MLP neurons of a small language model. Each row is named by its layer, matrix (gate and up: input weights) and neuron, and shows model dimensions 16-143. Each number is 500 + 25 x the weight over its row's rms, rounded and kept within 0 to 999. Numbers have three digits each. A neuron's up and down rows have the sign that makes its largest values positive.
After each neuron's rows, "fires after" lists the tokens most often just before its 100 highest values on Wikipedia text that the model never trained on.

L10.gate421:487515509517509460537469500462528524517504475496510485485509515460455442492510500527487450487519482517529495465529482451504540492497454522505512526507483511487520544490512523516528537490517512471519506492481493506520449521490472521470513482531480506504510501514518534482470497507439502521485487460526490511514443471530502516535485510478542509519478472487517484547526462459476496474506
L10.up421:545472486478481493554481489464514507505503489477489515520481510507538502443434518524498487527437506482516493504476435488493476506473531482494526543543479518510528509513494479501488466524502454516500524499540500476482525506427497526463468522523480518452502501508527448514470529517506524502463497495502524546536499530476500477510487489552555520492504477501506497524504488471507517493476
fires after: " |", "---|---|---|---|", " "

L13.gate100:495466481481493521470536564513531477504540492442497490483494527529503490513494496505520517550472485534519538509529461445481495492516483476469511493501508528483472533506457448482473503505480497499543519500457542535523533532491463486457507519534508473502546491532515459516492511460496478495498501478508511447476521522487544507524486496517483459538488511502495522477514491530523447543506
L13.up100:467466488465523482462480476507481465502522554524552505526481496501522514503519484490510494505493490546530546519466496491528505443522483502498487446476480501511497472509515535518522463493473534478458485509453503454503496455511499502498474512528499469475475483540492498493509515494491505513500464531503497495535487482490544533521467503515527524509507487532492523547494496495480496457564
fires after: ".", " ", "5", "′", "4", "9"

L5.gate680:486537536481487516488509528502538531485490477467483479504483496513478522518486506496507513514473468520517528442492521474512439524519457465496458497516481474534466507459461488492484549502514486522528528518451522496485522509502523496517458529496502515512517529519522486485505527488464548515525492519506469447511515515498530486487535530521477474498490451513544521508403488530464489488472
L5.up680:514461500519482523499512494484548486492490485477512533464524471481525507496519489521499486547489473505496491544488494519491484509511462511563483514557505503498464537497491468425526538536485507482520521484490499499534508521505495463490477471539537545489560521522525525498503482488495485492528533498487456541491471493512511483519522500471498515497481510510514443453486482508485520480473
fires after: "\n", " ", " Genus", " end", "w"

L4.gate671:476492481501479502487496465565490543539489498504488495493540478508493482486481493480472519510520517529510477509507498514507521513465503521487471488529517472510535488475476556482514496519495454481464520509486502486518492559511447507488508483474459477466458533541477452520477483554536524499505529538493479508490488490503501520534507484460472541445480494466510496514492494490489491503504
L4.up671:536500521471468451521512513502481501476485473500494474508516518514467525479497516534486514470528480546488450541486492489526476511491485479517512529527518477510524470469492511464521437513468521488524503489505467474485485512486528514495503513484561502443483470505470502501488504544489500435509497472492509475506509497500514482515500494488529523485505454477490496473509466446504527521515
fires after: "0", "1", "9", "7"

L12.gate674:511525520535500484492492478496505529532511513480464497547469529481508533508514509497456507479503513494491491522472479524521495487475498497521500489502513486491535493441506512540467527484488504498460480461492511519507527514519507480563482491542472500475468520506467481487495467476484547488504502503502514473530494494481501518510486473526491525501485456523527493527470489508481508506513
L12.up674:452504503473490511517494497515513517465474448515493473525505515507492474500490470508499470466479482487499504540505532472512506512518528477481503520460476512512479512485486522547510566485476459513498476492493507503486541511462485467519463441483521480489537504538517518477483523494502477533537535516478498539527504500482493532498468453510511511501513501486526516479509507513544543471498
fires after: " ", "\n", "-", " \""

L12.gate296:521489490507496499486529473491492529532486509472506462487509523508482514518503492501492510475516485501522490516489490513476478542537492509475496501504524484573501518470474508537477518556474524496478509516479548497559516508472481524479515522535515452506527535504490510495531505479497497538473489438500528460470502542474514514520531498507460484486526487470524529486487518485513490497477
L12.up296:479445496531547532505539507471445509536488524511492528500478472470476504485535515508489477450493474562544500573453534484494484513481490519493506484521513473510490482509550423497506498516483474485464487506512537471487524481505486501492498491489524523486518502532524482481521537543500541494531520492461498507496498468503521489481496459507465476466498498512519511475505522535517488504496
fires after: "1", "2", " ", "3", "4", "5"

L3.gate8:536485462497558523529507492463497496557503518519490486491520505525482497507480493529508497487472481488454479484493465490471498540512467498560528514502463531472506449506498510513530506485527482498518491529470479528505483500462456443467494569485472516474485522527520506472506490485509507482443531499449507495507507544499510469492503505516505459504525452454514536480484547501493504502485
L3.up8:522472504516481538486501486496529458521523506501481549528528446495508506435478513499505496528495530483466506489531485490479479523472479523541498492516478548508496487493511528451487494524533520480505498499494442507494493527451460485531482498502465447504560505519549518482471513539508510506511530510469444493545459530453517466478498486509459507515533539500529518501480513493506517529517
fires after: "4", "7", "2", "6", "1"

L3.gate476:539463486482530551437487472475494513504516507501483541539506500487511479483485511525530490514460505479524448473472492562491506481523486523482490481477486512486489456511506519530495524497501471512537543500507494471494480479519506479469497470514493490504504523449502488475491474543483441535483533491508518493491486496476479504536512511527524532524467484477492504464495522499500507493519
L3.up476:513490481471498575505494486468473455520510479514509515477493518496521482477464487501530487551493478448498492489485495457480470522522498501546510552504505553534543488524481493469506507489532478466491466526541470450509510517465502441497459468520494503500519552500516483497479482531446548531469484514518534500540466520513501504541463531516530521505523488487459502484486517553462484467459
fires after: "\n", ".", "2", "1", "0"

L2.gate241:494489514523543493549521499514504532512488511532515475527467531484518447494503530481482499519455500519571550478480534498524474540481494498471515516504507502509494481440499492462474504474521514525541448485476548542468520491506459522487507489485514556525497501463497464525550506425460506522457509503475499478498504528522516491490496501526508442453479495506442476521481562498528531526511
L2.up241:477455525535518509510529526479561495488504484504502523448556546460535505520492481527465502466494484506513488519513514504501498473508494525513484502510508501498531530488523493509496538505493474544464438500489529461462501468499519500519507492501540510446474515517546500461498509503519531514504474449475514511509470499481489520519464491514445523494514507497508505529512528533490507490513
fires after: "6", ".", "2", "3", "4", "7"

L12.gate521:502513509432463496497521509511545472510494465487509514452472514529503513542500480534519506456509511552506458503476481526554553521503513507503526486548495497478495532477472519523486515519488476520552520520490472531501501496487477487474472521497503514453475495516535496476502474466509513514523496510483516531519489485512536478565506495518476511511535519551486462513512479464519548478492
L12.up521:489475500480503508481466444493548463503488487503502490518483488498522483519540519503475510520548506481505520554494496490528498472460541498489485511488488486516492507511487493519490511472498494481469529534551484527490472459508495485516487503510522504444471501521480491476486494544507474518551494523529475494559518505508504521543470483461474500437447489539548501504528549548477462504475
fires after: " ", "-", ".", "6", "2"

L3.gate269:491497487521548490517508503468526478463487483440518536503547521494485519501535502493502504477497472504533466477568506543536533486540471476511450505502478520508513507510465492531522529501502527492487503506480516483530495474476495451513521465528499505449552487493490474513471497529496503468463520478531507520488508570514514504547504442522498468495517498480480512513492500523496442513514
L3.up269:484467511481458488494497527465471499509551515531503483493481525481453511500507464488491502530524475489525524531516506525549505499476533473482499461484497477530515473484483449514494509485472511531496516497517487487516482478464480517476459502482572511520506486511505508520532556562505484484478519499488486534529515489519512471499537475508497516465538532489530464517512474483530552484497
fires after: "2", " |", " ", " played", ","

L4.gate297:517500476508467532552506476494448521520499536461468524500462518464529558515467546536498493499545487487540528510498488513511520508491514495468472550498485513467453491462531484500471523526519461481549519496457501492517501512468500512519546504519501525492521506516545485495489484495484511542541482517510549487502463492470480480490475495475490481498501499481537480541511518499505479518501
L4.up297:506472518514506487531475485444487495522491503486501557518508540467510508504466514482498467504490510505501497491516484462454523501482494515513558488526494498484508515468522477494530479500464465503527479491507499465510491527422505471487546534515500528493503461512523538472505565486515509516505494477490526530496514494490436467468516501463483473467477486511550487486539537528542480528451
fires after: "==", "\n", " Genus", " was", "-", " "

L10.gate671:492505486543493464479500518466506542562466425521481484509509521503508471538564541492465477486481499503509534485508484514474499510489472483528482532485512491514495536492481503515511490489487547515532475506535487486493485547505509492492506481557474479501503505557517505509501468508505495488520483481513507486531497477527522466486522474522508505488480518475526487484507498509435536506460
L10.up671:495515531497521432554496518505511484535476500496508519526482526539529509470437490488492457519499521508497507535527516532493484515511497528486513512472492497481530507504460487521457488485468513544491495474509492483457460478542456456570486510517496492511507491551507442470530494501506471490496534502465490488514525535501487483503541486523490536515463497525476488503513511478539457497529
fires after: " ", "–", " |"

L4.gate346:491502490476480446524540474510530499485533493506479490498509497513467479480490519498507466472472560537463409483484503498550506544492472551514518454500474492462515528515493538505515517499503502516499511519474494471491493510516515520506433478545533498531507535520483499494418507559469501511496486492524481511490520511543491509469517466528540509540466511490509497488431448524472571514506
L4.up346:503514494451510487482514506521461526498500532533514522479466582522516497518470481506516499536504505524498557510503503443477506518496496502474472493511501506512482489486533520503461549534554472497493508463504530473522512450471491458520510497530484474487490506498503483476477483490498543504494565501569510463511467500511508501483475478534541504528492499505486489514492471485502555466521
fires after: ".", "\n"

L13.gate353:521510460520500511495501499525474487514483500521478518526481543497492517466539501540540481491530436512516485500506531526546456483495457530508547445491483469499524523459508472515515477508531525494528491514523525516503531515492463506517469491464495484509490474523498481543507478503451503493519501484522459469535502462480502475488531521488493515479480463492489478501507517462465528463536
L13.up353:524487501498475519483494551494512468475530490458493483480530503469512472482463494509504461519507458512485494484488524504540487486485480488536486522468485489490471504485509455498506484499488514512447516481504471474497507526471500527512508439450500529464515509508541520473477536465487508496471506465507469532464477469499467440475459443525493500491524518531479517490492486491516516535482
fires after: " "

L10.gate62:546530493487541499472502474522464537472511523462433514494479473464513526483513530545546518524522501473498511537545524538489455498516522501517509468514500496525512466499516512498490495487504486557495479481525508501497506518470528511498460486515463511460513550496514523501498459495474510520562494491508492516473488469482491473479514490487525503545497488508514468497509476472499532577490
L10.up62:527517480472492516477501560525523537506552492479526491524485480504522506471476512522528512493576499498510494553549486494514471521487473505514493492516492505490488518505519514469521492501456538496482517535441476515530567535514533479540479460494535510512514498493514467492493538476474490464475539476521463474508508514544487507521490510467513473476541473543501503456505514479523489471481
fires after: "1", "2", "3", "0", " "

L6.gate108:525505511502515491496518533485442487457527516500489469472479489454526520514511485536476503489522494464494514510504515513505519484472458479531494497518518472488511523494525504504504479489512544492501471450485498528514480491467539496517451514491482520511485531490477458483458483531501516507532502504505511503543516493468532494492522502521492490486487488524479544509513506486499464528473
L6.up108:529484470516508472515514498565466539487503476487511529493526501471498453458468492471475485539478468523498475478488474521511550507460502485519516478433528517515471527491504469519502473506519486534451460494484490455551521534510490487495492469539537527509526553463459514481483537493490479486515516506523479461502460502516481507502496530513500488483516551474473506484491513535557496519496
fires after: "'", " ", "}", "’", " E"

L2.gate423:524458502512509502483499507495532482544521516502505504528530493505494487485541489509481435471491524531507474528522523508478527529459532488462500510566509488509543526457513528511520515509506473488497468503469528547489510508513460535526499519549506518458517472489514515534527522483520500493472475531529496509488496513530534539494480531510508486516518485561512516523499475524506523444543
L2.up423:499503507530495493497488487507472464472445554486488510442475521480475533473528510489481543511475499537509493503470503485502475514478490482506488461489500508528551465468504501517541487507501510508507509479531499482520508476509537463515490558502526499497454490463475466501455477500488505524517507480498512482526541498544525480488489518467517499507509507500513523469543479498455511538491
fires after: "9", "1", "2", "8", "3", "6"

L12.gate109:476467425507533517541458431474523492477470511487526551506495495483518486472533500561509524487569454463538529501523525508472490497530467481529528516475458510496477520493507547513480535494528498538528509506533535501478446475465543479519496467461525468470522497549491499519452478520498534515491471486483464466491503503509506521498546532505545481515472486465499531505511525500531485493535
L12.up109:508500524460510461484488495524510513525466528505491485522523524525519548448474518521507549492518459495463416495515463499521523517464497487481539539499509468511530531527521459478520501520445522507488501468533532495496492490475533459504481501475500486472487499546457473504481482480512506479540495519486511465494462481483486523475488531567510553478503469545517484455486460507489540548483
fires after: " ", " (", "-"

L10.gate237:514456489476507488485536471495474478537474483509499507535525520498459508507507510563479513523508531526488472515520488513522520514532514496505517482477530508522519501473495527535471504522528506512525483491484516524547498502474506461489527512554498470498513509562495509519538505487508517519519511482455482497481498493510502477495516525496543499498528494516474522528528516426482498528506
L10.up237:500462500516562506514515506518469512502472469437511502501505527457497536550487485542492542477492519506470464539552458497523515494522484431527501466499492472557495527491463481489511493528530486527504477549504533480462467526517511508524489509492518530488522482465559519524525545507526530492535543519473471480485486512551482501513550530508486527505505467546498527476497535500546523493503
fires after: " ", " (", "1"

L12.gate319:496490495488480482484490482526496516493489547503506445452504521440517474533472518510497462463587507523477477537499472515513522548507506517534475463556482495499500566491486510493494511524469498456531470495491537506517483473562534472518501517523517519454489493579538527514488502506507520506539496542491474487507471445506528480534508483463528456509502509467516492476503498485521513474494
L12.up319:483494454474529502513552469494499483486493532475493466516457485494510512488516500510498509501499498492505520546528503458534498509500478515498480461482529500537507467492505496525505478482518503486461521494482504507494481510489510475500493472507528519483501540530506482524450513504507505470494472524498507491500509528521467517519497518522533530470458511524518458476507524507433523529507
fires after: "1", "4", "3", "2", "5", "6"